Part of a small language model's weights: vocabulary 4409.
MLP neurons of a small language model. Each row is named by its layer, matrix (up: input weights) and neuron, and shows model dimensions 16-143. Each number is 50 + 12 x the weight over its row's rms, rounded and kept within 0 to 99.
After each neuron's rows, "fires on" lists the tokens most often at its 100 highest values on Wikipedia text that the model never trained on. A number after a token or word is its count.

L2.up38:76 53 52 45 37 57 48 51 23 53 34 55 34 27 75 47 49 41 46 62 62 64 67 54 36 53 52 45 32 48 54 36 39 70 28 59 53 53 28 40 28 52 40 40 56 45 57 57 50 36 38 51 57 42 62 50 49 45 55 52 50 43 72 43 57 68 60 64 32 64 49 54 54 30 50 67 54 41 44 68 71 61 67 77 37 60 55 54 36 65 58 59 57 43 62 37 56 31 63 31 62 42 59 62 59 39 62 52 46 34 43 57 40 71 38 68 52 40 80 57 39 53 40 42 51 60 59 56
fires on: " |" 49, "5" 14, "6" 9, "4" 7, "9" 5, ":" 5

L2.up765:67 62 55 51 68 43 79 08 50 39 57 55 46 51 54 54 42 51 31 41 56 45 38 53 64 74 60 29 50 42 35 33 71 64 56 48 35 40 35 50 72 61 51 72 48 55 62 48 68 61 53 37 64 39 53 39 43 42 39 35 60 52 44 31 74 55 42 30 57 64 63 49 43 70 53 38 44 37 44 70 62 41 38 41 52 59 44 53 35 45 48 66 57 43 39 52 54 60 35 58 52 45 38 36 51 57 39 48 38 50 52 31 41 44 44 64 53 46 50 46 36 42 39 71 55 61 33 44
fires on: "her" 15, "en" 12, "ber" 10, "ft" 10, "ly" 8, " stud" 7

L2.up388:68 62 79 34 72 41 55 33 37 76 66 41 40 51 45 48 46 47 20 27 48 67 77 45 46 82 62 39 48 54 26 60 62 64 48 61 53 42 34 56 54 45 54 66 51 63 48 50 51 66 56 65 58 52 52 53 57 62 58 45 77 37 46 52 64 44 67 49 47 53 60 47 56 42 18 56 62 54 42 52 47 45 38 53 55 60 46 55 59 45 49 56 21 56 52 56 51 58 40 37 26 57 34 68 36 53 47 62 30 31 63 56 70 41 42 48 39 42 78 40 45 54 35 48 61 59 50 24
fires on: " " 38, "ed" 13, " signed" 6, "." 6, " and" 6

L6.up748:53 32 58 54 63 46 43 49 50 51 35 46 52 56 66 50 48 26 48 66 42 74 63 74 67 36 56 75 49 54 32 51 72 69 37 30 51 48 63 48 44 49 36 49 48 56 55 57 31 24 56 61 46 58 63 39 63 41 40 46 48 29 46 54 58 56 32 66 43 44 53 72 35 53 71 36 62 36 57 36 47 44 47 63 33 41 56 59 38 69 49 62 60 37 49 40 28 61 47 49 46 41 83 54 38 37 54 40 62 55 60 58 35 49 43 41 62 50 55 38 37 43 42 57 47 65 57 28
fires on: " (" 38, " =\n\n" 24, " re" 10

L2.up24:47 67 55 43 58 62 21 24 39 37 24 48 74 37 44 65 57 51 71 54 43 47 51 52 39 38 37 38 45 49 48 40 74 51 50 45 41 56 41 39 39 40 70 48 48 49 48 51 65 43 44 62 55 59 41 39 63 40 49 55 56 63 73 39 52 55 68 44 40 56 71 32 48 58 36 87 30 34 69 50 55 45 36 58 59 49 54 51 46 60 53 26 66 46 57 71 32 39 51 49 53 48 53 40 62 68 72 36 39 54 55 72 49 29 38 47 48 38 60 72 62 68 58 54 61 41 21 52
fires on: " In" 29, "s" 16, " that" 7, "c" 6, " aff" 6, "ode" 4

L5.up39:42 71 49 61 53 66 40 21 56 50 80 46 46 65 70 59 47 52 47 75 31 63 37 57 76 38 38 65 40 54 41 35 55 21 23 41 55 50 46 45 56 63 35 44 59 42 50 47 45 57 35 54 45 50 60 51 46 54 47 48 46 56 45 39 60 37 43 61 48 63 71 57 61 33 37 34 46 42 35 22 48 55 39 47 36 55 33 68 57 61 60 48 42 38 57 53 47 42 56 51 91 38 68 21 51 35 61 68 39 62 45 55 53 42 55 35 60 34 41 63 66 54 70 54 39 59 48 49
fires on: "." 20, "'s" 12, " for" 8, " described" 7, ")" 4, " to" 4

L6.up380:39 62 41 63 39 28 54 34 31 68 30 31 63 72 57 37 51 45 74 38 58 59 62 49 60 46 54 65 50 68 52 35 52 43 57 37 50 61 75 74 34 57 44 46 43 40 36 57 61 43 49 62 60 48 62 53 52 54 46 43 53 45 51 52 31 50 33 70 48 54 74 70 43 57 53 52 28 48 48 34 58 64 52 21 51 69 53 59 57 34 53 50 54 48 42 64 42 66 33 53 34 61 69 33 60 46 64 60 51 50 44 68 42 70 40 43 47 56 55 43 53 37 43 68 51 62 33 67
fires on: "," 53, ";" 18, " (" 8, "hen" 6, " ab" 5, " Ab" 4

L5.up181:49 58 38 66 33 47 42 54 72 22 57 46 42 38 38 36 58 48 66 24 54 35 43 56 50 54 55 55 65 47 53 44 72 55 31 56 61 45 46 64 22 28 69 58 56 46 40 54 54 43 48 49 40 51 54 61 68 33 67 51 70 59 48 56 63 63 54 44 60 56 48 43 23 53 40 55 63 38 53 62 48 44 55 62 75 59 57 69 36 50 42 62 52 62 31 54 54 47 43 57 49 57 30 56 60 46 56 29 53 43 53 60 53 55 51 69 29 40 32 65 53 69 53 36 53 53 51 44
fires on: " F" 18, " B" 18, "f" 10, " f" 6, " E" 6, " U" 6

L2.up245:59 40 46 48 50 62 43 30 52 47 43 50 53 42 78 51 41 50 49 51 51 51 87 75 46 40 51 36 66 63 64 67 47 53 69 76 57 65 61 63 46 58 73 47 53 43 32 53 51 66 57 26 25 34 42 43 42 53 48 50 59 66 63 59 40 56 46 43 41 61 42 51 49 44 41 50 41 31 59 65 56 30 44 49 40 51 46 46 44 63 58 37 10 60 65 66 47 44 61 46 47 62 62 50 26 27 40 70 40 38 43 51 71 35 60 58 45 41 53 56 47 45 72 33 44 60 56 34
fires on: " to" 16, "g" 16, " career" 13, " of" 10, "in" 9, ":" 7

L6.up71:55 41 51 31 46 53 51 54 69 41 52 21 60 40 48 64 62 54 49 53 35 56 30 55 58 68 27 56 63 55 33 34 46 20 54 68 10 67 56 59 68 62 52 44 55 53 42 50 48 57 55 40 40 68 66 49 52 43 52 47 44 65 45 63 59 55 45 73 45 66 50 46 52 31 41 23 50 62 64 53 48 26 33 46 67 47 43 25 87 45 76 45 44 32 52 66 50 48 55 49 47 60 40 40 55 54 38 57 71 57 71 62 65 51 43 40 63 34 51 52 53 51 48 50 49 56 38 51
fires on: " the" 37, " of" 11, " (" 7, " to" 6

L2.up731:55 50 71 60 49 73 68 44 23 34 37 39 24 33 50 51 59 48 62 43 44 51 69 39 54 42 54 60 46 66 31 47 44 58 45 45 32 50 56 51 31 76 60 28 61 48 68 66 65 39 43 59 61 27 47 39 64 30 62 41 46 69 57 51 48 62 65 56 30 42 47 79 20 63 69 60 35 51 43 46 34 55 58 31 30 47 58 42 37 42 47 57 65 34 39 61 50 58 52 42 47 58 43 47 27 66 50 72 31 47 53 54 39 57 57 58 34 54 62 60 49 59 50 65 34 68 47 36
fires on: " |\n" 20, "9" 17, "8" 11, "4" 9, "\n\n" 9, "|---|---|---|\n" 6

L2.up403:58 58 38 38 56 55 39 47 69 49 54 46 60 59 46 47 62 48 51 49 44 58 41 36 59 53 48 64 48 38 85 59 64 53 55 49 37 39 41 64 41 66 54 42 59 62 55 62 42 51 43 46 61 52 49 34 47 50 40 61 34 40 20 64 55 72 60 72 43 71 53 69 46 48 65 41 35 64 60 60 35 58 44 64 34 39 67 36 48 45 50 45 65 52 54 63 63 50 72 70 60 54 47 61 70 35 57 44 58 34 51 37 50 42 50 42 85 52 25 50 54 48 54 54 60 51 51 56
fires on: ":" 26, "." 18, "ord" 9, "i" 8, " that" 5, "ff" 5

L6.up368:47 57 44 47 34 73 50 47 52 51 14 47 37 47 41 48 61 74 59 31 42 28 61 39 65 40 59 33 64 44 51 43 71 58 72 34 61 36 45 51 43 44 60 33 45 53 62 59 51 70 41 62 66 38 59 50 36 36 32 63 70 62 53 43 43 38 51 57 60 48 56 66 65 59 80 41 42 31 49 33 25 54 32 46 36 40 45 62 38 39 45 53 67 65 53 49 57 32 56 38 54 61 48 40 43 49 60 57 53 41 64 47 60 62 45 83 45 53 51 54 37 51 56 47 47 37 71 50
fires on: " S" 13, " s" 10, " Al" 8, " H" 8, " J" 7, "le" 6

L2.up698:71 35 56 21 36 69 66 50 45 49 50 54 54 64 41 19 61 42 41 64 31 59 58 72 52 42 62 41 59 65 39 63 70 57 46 63 36 47 63 34 43 61 41 49 52 50 69 50 33 56 43 54 30 42 46 38 38 45 37 34 55 55 64 48 55 64 42 53 59 40 57 62 54 46 62 48 35 48 58 64 60 55 22 40 67 41 58 30 57 50 60 47 50 51 57 39 55 60 61 25 66 56 37 49 55 21 28 49 59 61 47 52 45 59 60 44 45 41 43 31 40 57 63 63 31 72 55 26
fires on: " no" 21, "er" 8, " other" 7, "ger" 6, "ittle" 5, "ot" 5

L5.up613:32 37 43 41 40 58 47 59 53 53 50 57 54 59 50 59 60 32 55 37 46 52 37 43 61 47 29 47 65 60 51 46 55 62 50 53 57 60 35 40 58 62 29 29 46 32 73 53 46 66 47 50 55 31 73 62 51 56 62 68 69 49 37 49 41 30 47 68 51 49 61 49 45 54 56 77 74 18 43 36 33 43 45 66 54 54 56 45 57 53 41 49 49 43 43 38 81 47 61 33 44 47 37 62 29 56 58 32 59 64 61 42 68 51 63 59 39 38 45 42 20 62 45 41 49 52 48 49
fires on: " s" 53, " S" 27, " who" 7, " after" 5

L2.up392:58 82 48 45 46 79 52 32 59 48 60 56 50 56 57 55 53 26 53 55 45 43 45 64 54 81 49 40 54 44 16 55 57 56 40 31 68 42 55 65 55 44 62 38 30 69 42 61 45 66 56 46 16 41 42 61 47 53 42 42 40 52 46 45 53 31 77 43 57 38 48 51 34 40 44 64 62 47 42 41 45 46 78 39 32 47 58 32 39 56 57 35 44 46 52 46 69 50 43 30 59 50 41 27 52 38 47 59 37 44 53 63 45 53 61 53 56 54 52 48 39 32 59 42 28 63 68 72
fires on: "ed" 27, " of" 26, "==" 12, "od" 9, " for" 5, "ared" 4

L2.up306:70 26 48 61 62 44 55 50 41 60 55 65 44 40 58 57 43 36 34 46 50 74 30 56 51 68 63 50 77 41 49 55 58 54 55 49 54 49 64 56 59 51 53 35 60 56 42 39 42 60 38 40 26 31 63 66 53 57 26 34 51 48 50 30 51 61 62 69 64 81 84 65 55 48 52 42 54 47 49 56 42 61 60 50 55 41 62 65 53 29 39 58 40 47 68 68 43 62 74 38 34 60 46 46 48 36 41 64 59 77 60 68 53 35 53 52 45 28 34 59 33 43 56 46 29 49 60 35
fires on: "\"" 36, "er" 12, "'" 8, ".\"" 6, "ist" 4, "20" 4

L5.up519:45 36 57 62 40 50 60 55 59 28 57 58 40 79 50 34 58 60 59 51 20 52 59 42 54 33 22 68 60 42 42 66 55 41 74 36 47 46 35 66 55 44 56 42 41 28 45 48 32 58 16 55 41 47 68 60 49 37 45 54 54 57 51 30 33 57 45 35 41 51 37 69 43 45 47 61 59 53 57 56 36 45 60 42 66 35 62 52 46 42 45 50 48 64 52 54 61 65 66 40 61 30 59 41 55 42 49 58 50 44 43 33 48 50 53 68 58 52 57 50 41 54 34 37 55 49 58 34
fires on: " rel" 18, " All" 15, " all" 10, "Al" 6, " Mal" 5, " Rel" 5

L2.up614:35 56 57 20 74 46 62 56 44 43 47 30 37 65 52 48 55 61 58 48 55 40 44 65 70 45 58 58 58 50 49 49 73 39 55 40 54 22 73 59 47 37 24 44 43 49 69 52 19 39 39 39 58 69 56 54 61 22 39 45 53 61 44 35 51 63 64 61 52 35 63 52 67 63 43 68 55 52 50 52 26 31 40 55 61 57 34 58 60 52 36 51 64 46 47 50 45 45 59 55 44 63 56 49 51 55 61 40 40 63 67 57 74 53 43 47 57 55 43 68 50 42 28 67 51 42 56 32
fires on: " the" 36, " to" 20, ":" 18, " In" 6, " To" 4, "our" 4

L5.up22:46 57 56 55 73 67 44 42 39 46 50 52 74 37 50 49 53 54 44 17 65 46 49 44 56 60 53 50 51 52 55 52 81 50 53 51 55 23 49 50 50 58 52 50 47 62 41 40 36 41 64 55 50 51 64 40 36 44 61 55 74 29 37 47 46 46 42 49 47 48 57 21 49 50 42 43 62 55 59 60 28 54 45 68 39 35 15 48 39 46 63 42 62 58 30 51 44 70 43 50 46 64 44 46 52 24 63 34 65 55 49 39 63 68 33 36 53 61 62 65 46 54 57 21 53 60 45 54
fires on: " /" 18, " as" 11, " ent" 9, " mid" 8, " Trans" 7, " qual" 5

L2.up644:71 45 51 71 34 60 59 42 38 48 57 48 49 54 37 57 48 56 45 50 67 45 52 47 61 47 50 56 51 53 23 49 42 45 60 33 52 67 49 58 56 37 57 43 39 64 27 38 57 38 40 44 51 63 39 66 47 64 37 52 48 62 39 57 55 77 63 62 61 51 42 56 58 42 54 51 49 50 47 56 51 36 41 52 53 33 43 67 52 19 58 39 35 50 45 54 21 56 61 70 73 50 54 53 70 59 57 31 61 46 49 31 50 62 71 58 26 45 37 47 29 43 48 42 32 44 72 80
fires on: "it" 19, "al" 13, "ing" 12, " of" 8, "ot" 7, "iding" 5

L5.up121:27 43 62 52 54 64 45 43 38 59 34 69 44 47 50 51 57 53 61 49 54 58 64 55 53 60 50 40 47 55 43 61 52 42 27 37 39 67 48 54 68 52 48 25 25 61 49 37 40 53 37 55 48 31 47 38 51 59 37 55 67 42 40 50 29 32 35 54 73 48 33 52 40 51 56 79 62 60 69 52 57 64 46 46 60 51 36 35 62 46 50 58 59 38 57 50 37 54 61 24 50 72 69 48 54 55 31 47 70 72 51 31 39 72 48 35 52 67 40 73 44 48 31 61 49 36 43 75
fires on: " \"" 38, "-" 25, " (" 6, " or" 5, "hen" 5, " for" 4

L2.up374:47 50 76 53 47 48 33 67 36 79 44 48 44 37 56 50 26 52 66 55 54 61 39 55 59 65 46 53 38 41 50 47 61 46 35 62 34 70 76 53 56 51 59 45 60 57 48 51 58 79 39 43 23 54 68 44 66 51 46 59 71 59 49 54 40 37 38 37 60 70 33 67 47 61 39 35 50 24 53 39 26 63 33 52 50 64 25 42 60 41 68 56 36 57 52 59 45 44 72 49 56 47 59 54 44 37 40 54 51 58 10 45 57 32 41 56 32 44 56 65 60 48 52 45 41 57 43 53
fires on: " of" 72, " to" 13, " age" 6, "est" 4

L6.up170:43 50 48 44 52 58 61 57 53 42 48 71 39 39 49 35 63 48 62 65 56 47 43 66 46 68 81 60 43 74 32 49 58 31 47 45 41 55 36 53 61 51 39 38 45 37 82 48 62 47 56 51 54 33 63 46 35 58 37 56 55 34 65 29 48 30 36 71 45 52 35 51 48 32 55 74 40 65 42 49 52 43 55 62 23 38 49 45 39 62 50 55 59 68 56 53 44 50 41 67 28 34 34 33 38 35 42 42 54 63 75 51 55 49 42 61 57 50 46 48 37 45 69 71 38 55 45 60
fires on: " L" 76, " l" 8, "-l" 6, "L" 5

L6.up315:57 66 63 43 56 60 27 55 46 24 47 68 50 43 48 60 39 56 66 52 40 36 66 43 72 38 42 47 43 46 33 31 49 60 30 76 53 57 51 42 45 88 31 42 47 52 36 43 52 50 64 60 63 61 53 52 45 40 57 42 54 65 44 48 26 40 58 44 03 58 51 41 50 53 70 57 53 47 49 68 44 59 31 32 43 53 28 61 58 63 47 52 61 64 36 68 35 57 58 46 46 43 43 28 61 50 39 36 46 32 53 70 62 66 62 39 75 53 41 56 57 47 36 59 67 46 55 63
fires on: " on" 41, " not" 5, " over" 5, " out" 4

L2.up610:59 55 35 73 63 81 53 27 50 32 44 39 46 49 65 39 59 42 53 51 39 41 38 72 45 67 51 48 51 53 67 48 28 50 55 55 59 57 57 38 36 41 62 44 52 68 41 38 40 48 61 59 49 37 48 47 62 49 60 25 61 34 57 36 49 60 36 48 57 49 25 48 68 47 47 18 57 46 31 53 32 70 41 51 30 57 71 66 43 44 53 44 55 33 32 74 66 67 57 57 32 77 54 56 48 11 67 54 65 71 62 63 58 55 31 60 42 56 58 53 38 32 45 61 48 52 54 47
fires on: "\"" 81, " |" 17

L5.up292:43 53 39 62 52 65 45 31 50 53 49 74 74 48 63 55 63 48 57 64 45 36 48 53 51 50 39 60 48 37 71 62 57 39 50 34 36 54 56 49 46 34 66 36 60 49 50 56 43 46 49 28 52 80 65 29 25 33 32 45 50 45 46 58 42 63 30 66 29 54 48 51 32 57 43 44 60 46 46 34 32 58 41 41 64 66 55 35 60 51 53 18 59 52 62 48 56 69 64 62 45 57 59 50 63 46 75 25 61 45 81 41 64 64 43 62 72 51 61 37 39 33 78 17 53 67 49 36
fires on: " that" 28, ":" 14, " to" 7, " is" 5, " of" 5, " was" 4

L2.up243:41 62 57 53 76 76 51 47 60 17 45 56 52 32 47 72 55 66 44 39 57 43 50 33 57 39 47 56 65 37 54 42 40 53 66 49 50 56 47 74 52 53 43 51 51 41 52 53 56 63 32 37 76 55 48 63 55 60 26 54 57 61 66 51 56 57 47 70 55 58 65 36 52 58 53 49 33 59 58 59 39 51 55 48 62 29 49 32 47 52 28 48 48 45 50 54 46 70 40 61 43 81 50 66 18 57 54 45 72 43 56 48 37 82 57 58 44 35 39 38 51 37 50 23 53 55 60 36
fires on: "8" 16, "6" 15, "7" 12, "2" 12, "4" 11, "9" 11

L6.up730:54 53 49 33 56 56 48 58 42 39 57 34 45 61 39 50 61 44 53 62 47 71 47 76 37 55 51 64 44 43 38 60 52 76 47 78 40 62 60 34 44 27 51 47 27 58 38 59 45 65 28 61 48 53 69 46 40 47 44 44 52 58 44 58 38 46 45 78 56 53 46 41 53 62 44 60 33 52 58 40 69 43 24 40 68 33 42 54 57 64 44 61 37 60 52 55 59 44 47 49 26 47 46 50 53 58 29 53 37 66 62 47 55 63 62 43 58 37 51 63 49 45 42 47 56 54 46 28
fires on: " |" 21, "," 17, " to" 8, " May" 6, " of" 5

L5.up696:49 65 54 56 46 56 35 38 38 56 55 66 67 50 53 38 41 50 40 39 38 74 41 70 40 34 35 69 44 36 34 39 44 51 30 34 48 55 57 46 62 56 66 59 70 36 50 42 70 50 60 59 50 51 66 47 44 37 64 59 65 47 42 60 42 46 35 70 53 35 66 81 57 20 53 56 53 51 21 46 49 63 39 62 33 45 66 41 33 45 49 32 44 66 43 49 65 56 50 62 78 60 41 44 77 43 45 37 56 35 52 41 61 38 41 52 68 51 56 41 38 50 50 42 33 50 66 48
fires on: " is" 23, "ue" 9, " are" 9, "ly" 5, "ity" 5, "," 5

L5.up224:54 64 65 40 40 30 32 53 38 25 51 52 59 58 51 50 46 19 59 62 48 58 36 43 24 42 43 71 58 63 49 30 47 42 56 54 55 68 44 37 55 52 56 35 59 41 44 53 53 53 50 76 46 48 65 26 35 37 38 42 47 82 39 42 49 32 76 61 49 45 36 60 41 46 46 50 77 54 47 69 43 58 42 46 62 31 51 46 69 26 59 48 60 39 63 50 39 49 43 62 51 70 57 51 55 28 58 37 66 62 56 41 47 42 58 50 61 38 49 54 52 60 55 59 52 48 39 57
fires on: "z" 24, "l" 10, "f" 6, "ey" 5, "art" 5

L6.up133:68 59 49 53 44 47 53 49 50 67 44 44 46 71 57 39 65 44 46 58 53 37 43 50 55 60 66 58 44 58 59 38 59 54 38 22 41 60 43 36 47 43 44 34 46 51 72 55 32 61 48 73 27 40 58 56 46 71 40 61 60 46 28 53 64 33 53 55 33 25 68 37 31 43 46 64 41 45 63 30 59 33 46 53 47 37 56 42 52 75 69 76 51 51 51 65 48 46 51 37 52 64 53 44 52 40 57 55 56 70 54 33 23 46 34 33 52 63 43 51 46 56 40 43 37 35 40 27
fires on: " (" 45, " \"" 31, "===" 14, " =\n\n" 5

L2.up338:46 63 46 59 62 40 36 35 78 52 33 51 74 59 74 43 52 44 48 31 35 58 58 46 49 38 46 47 51 65 66 58 48 59 47 52 51 36 60 53 66 39 59 53 58 42 46 48 47 50 53 70 23 68 70 64 57 54 42 59 37 55 39 48 68 36 42 46 66 50 36 47 58 56 47 34 30 26 36 46 37 65 45 57 49 31 75 52 46 47 44 46 68 41 29 72 33 51 62 40 59 68 64 34 58 38 38 50 59 57 47 53 61 42 35 56 46 52 34 77 45 56 68 45 44 37 42 56
fires on: "==" 23, "\"" 19, "ond" 9, "though" 8, "ubl" 6, "ub" 5

L6.up710:54 59 72 50 64 62 49 50 66 49 43 53 45 53 43 54 47 67 41 25 44 48 47 51 52 49 34 69 56 51 37 59 66 45 60 38 29 80 62 61 43 36 57 32 59 66 35 41 46 49 51 61 41 45 73 33 48 53 58 65 61 58 46 42 27 32 55 55 67 57 48 58 50 54 61 52 52 36 36 55 23 41 44 64 35 59 35 56 60 46 50 61 45 61 46 33 66 59 46 52 39 59 39 60 44 61 77 54 56 35 47 59 28 50 60 47 28 33 56 61 43 44 58 67 60 46 65 31
fires on: " S" 43, " Me" 11, " time" 6, "e" 6, " Paris" 4

L5.up55:41 69 65 49 73 48 54 53 32 66 40 26 19 47 57 72 66 79 50 47 51 68 44 46 58 64 61 43 42 50 60 42 39 52 71 65 54 49 41 45 43 72 43 53 37 56 65 53 54 62 42 48 35 54 65 57 73 61 40 41 60 39 37 58 44 45 50 23 65 21 73 39 29 41 42 66 62 52 55 48 54 61 48 45 42 55 57 69 25 66 71 39 65 57 43 71 46 31 65 53 51 66 58 55 49 45 50 38 60 70 76 21 51 46 35 43 50 53 61 59 59 48 50 42 40 37 56 40
fires on: " a" 35, "ort" 7, " near" 6, "ot" 5, "est" 4

L6.up4:68 63 29 43 63 52 57 49 46 52 32 30 63 38 36 33 58 41 67 39 42 27 61 45 50 59 58 47 36 45 70 53 73 45 61 65 35 67 71 48 36 47 58 36 51 47 40 19 49 45 34 44 35 44 59 62 51 48 60 71 61 67 46 54 59 35 66 68 47 60 41 47 17 42 41 60 34 39 64 57 44 39 56 60 61 75 66 57 28 55 62 43 62 57 45 52 53 45 51 42 53 52 38 58 46 74 42 33 35 47 48 47 64 55 38 53 49 31 68 46 50 51 52 41 56 52 47 48
fires on: " S" 23, " N" 14, " P" 13, " B" 11, " U" 10, " G" 8

L2.up466:43 58 61 42 31 48 22 50 61 30 39 48 47 37 49 46 36 52 69 49 67 66 27 17 49 39 49 59 60 41 59 43 61 37 31 43 50 59 51 60 54 35 54 35 46 44 64 24 32 55 56 31 42 58 39 57 45 69 43 39 57 38 79 63 49 45 30 52 57 56 88 42 79 67 55 47 54 48 61 48 43 46 61 43 41 55 45 34 69 58 59 42 57 42 46 60 52 40 52 49 49 37 59 37 39 43 30 41 48 50 53 46 71 67 66 45 62 43 56 73 31 49 67 28 43 61 51 50
fires on: "-" 57, " is" 11, " were" 5, ":" 4, " with" 4, " was" 4

L6.up746:55 52 68 50 46 61 49 63 40 45 32 30 39 31 58 44 15 68 60 52 67 56 42 47 68 42 35 53 75 42 59 69 46 47 51 69 42 66 28 46 37 29 45 50 57 42 46 39 65 69 65 46 59 40 58 32 41 45 39 68 46 61 56 42 64 29 51 62 63 44 33 67 51 54 49 38 55 36 54 62 46 41 55 68 42 44 45 69 30 39 36 59 61 57 61 38 70 66 29 49 41 50 45 45 44 49 57 38 51 46 38 48 45 54 56 59 42 39 47 49 32 64 64 28 53 42 84 72
fires on: " S" 69, " s" 17

L6.up571:68 44 60 51 48 46 65 49 40 45 33 74 47 60 36 38 61 58 46 55 58 38 71 59 25 50 51 35 37 59 44 60 41 61 60 38 39 70 50 47 46 51 49 31 43 49 42 54 69 69 66 55 40 57 37 66 32 29 66 49 72 29 39 46 34 53 42 60 57 51 51 45 40 36 46 57 37 51 46 41 47 46 39 38 35 46 44 15 43 42 47 49 68 37 71 31 12 63 60 51 49 53 50 39 55 40 31 31 62 45 58 49 62 53 79 66 66 33 49 44 38 63 54 61 51 55 67 49
fires on: "L" 36, "l" 22, "-l" 15, "if" 4, "wh" 4

L2.up420:63 54 49 50 52 72 37 69 43 38 61 48 47 35 28 42 60 52 56 49 32 47 33 44 63 63 62 80 30 44 50 71 48 36 60 77 62 48 45 47 51 54 86 51 46 55 62 63 37 50 43 62 65 43 37 53 62 39 54 74 48 55 55 58 29 36 34 45 62 52 38 38 40 51 51 58 40 53 79 46 38 55 46 57 46 49 36 41 61 50 39 45 57 46 60 61 43 72 65 74 68 82 48 40 44 14 56 42 53 35 32 52 57 42 44 63 70 49 55 43 62 49 36 38 37 46 63 64
fires on: ":" 18, "." 16, "ation" 7, "ected" 6, "pt" 6, "ion" 5

L2.up201:52 43 63 70 58 41 60 32 53 78 38 67 67 62 70 55 50 62 64 19 34 61 42 62 37 46 30 56 54 35 62 43 45 26 29 70 43 41 56 44 45 52 55 54 51 50 47 54 57 43 54 49 56 59 56 58 70 57 53 44 38 45 29 56 46 40 49 55 45 43 46 45 42 27 51 40 40 35 57 30 63 62 43 30 62 64 65 75 68 47 55 24 56 45 61 60 58 57 46 51 63 77 59 35 42 38 20 43 60 57 47 34 54 51 46 57 45 33 46 23 38 53 61 43 55 62 48 57
fires on: "," 85

L6.up410:57 70 44 59 52 53 57 60 56 47 43 45 47 63 69 60 70 35 52 55 42 79 60 57 58 38 29 47 47 56 64 47 47 64 47 24 43 57 52 47 40 44 49 29 48 41 40 32 57 39 38 57 57 44 73 45 64 65 83 61 53 47 51 46 30 29 55 62 57 42 68 65 43 55 34 51 39 50 58 55 33 55 35 61 42 46 43 33 54 47 50 49 60 43 63 66 50 59 40 42 67 40 70 64 36 41 51 39 47 45 54 33 30 43 48 37 57 47 46 75 34 56 55 48 51 29 53 34
fires on: " (" 17, " per" 15, " $" 8, "tt" 6, " un" 5, " \"" 5

L5.up763:50 37 82 32 50 39 43 49 38 33 81 66 49 65 67 65 54 50 42 27 32 66 67 39 53 34 40 49 44 62 61 63 59 40 48 64 39 50 47 72 68 50 52 43 40 76 65 60 71 51 53 56 43 60 41 66 48 23 30 42 54 62 42 49 51 44 57 56 66 54 53 63 64 50 47 55 50 65 43 62 66 39 59 33 60 40 57 62 43 39 42 67 42 47 39 47 38 44 44 74 18 34 33 62 58 69 38 30 55 36 54 62 29 42 55 46 48 49 65 58 42 61 38 36 63 44 59 33
fires on: "," 52, " and" 28

L2.up394:46 52 44 72 47 36 01 22 54 39 37 37 50 59 58 47 36 69 39 43 43 56 68 52 47 68 36 69 51 42 74 36 57 55 33 31 33 48 62 31 49 44 44 26 48 52 55 56 48 54 55 54 52 59 35 63 64 61 51 43 60 43 57 44 32 34 44 46 38 61 56 53 52 49 56 45 59 45 80 46 56 61 56 57 60 53 31 65 50 52 66 68 51 39 44 62 49 41 59 64 51 53 50 38 46 49 54 48 49 60 49 59 66 78 58 43 50 62 49 71 50 65 72 45 41 68 41 60
fires on: "-" 100

L2.up637:34 49 52 43 38 48 38 38 56 33 42 47 64 64 51 37 54 57 53 72 54 76 49 56 36 44 42 40 66 61 40 50 57 43 52 91 35 24 37 73 27 63 72 50 44 49 53 53 46 53 65 45 47 54 50 62 35 62 29 44 51 70 60 32 43 33 33 58 50 57 62 46 54 64 48 49 64 49 54 65 36 46 46 76 63 48 34 41 62 12 49 34 55 20 42 56 43 53 45 32 33 68 45 51 53 44 53 64 35 42 56 35 51 58 48 28 69 62 29 42 63 58 48 66 60 50 33 40
fires on: "g" 37, "f" 15, "z" 9, "mer" 6, ":" 5, "s" 5

L5.up554:38 61 67 36 56 41 48 55 53 51 46 25 58 55 71 44 42 54 67 29 46 43 53 48 54 61 36 47 58 31 35 25 54 45 56 42 34 56 62 51 45 49 68 51 56 48 59 73 60 60 57 17 71 74 65 49 79 61 59 44 44 39 48 58 43 66 61 53 40 59 55 52 31 34 33 57 39 49 54 54 68 46 43 65 50 23 49 46 36 57 36 65 47 51 61 62 54 45 42 60 38 72 51 40 64 41 33 58 57 54 36 53 49 60 54 20 50 46 51 34 47 51 51 70 48 65 42 48
fires on: "," 100

L2.up686:41 41 55 64 50 42 59 36 45 36 42 45 66 46 25 41 40 52 48 56 56 52 72 42 41 79 48 57 64 49 46 47 45 48 50 33 46 38 63 55 63 61 57 47 48 45 42 79 74 71 38 36 43 66 43 62 58 71 61 38 53 56 45 79 59 40 46 48 67 50 39 58 66 44 52 58 53 40 29 56 66 38 73 56 58 43 55 35 40 55 34 36 43 37 41 56 27 55 46 45 64 49 41 50 49 69 40 58 58 54 38 34 33 68 56 43 55 59 53 60 33 41 57 31 39 42 76 56
fires on: "ed" 18, " of" 14, " it" 10, "ord" 9, "er" 7, "ing" 6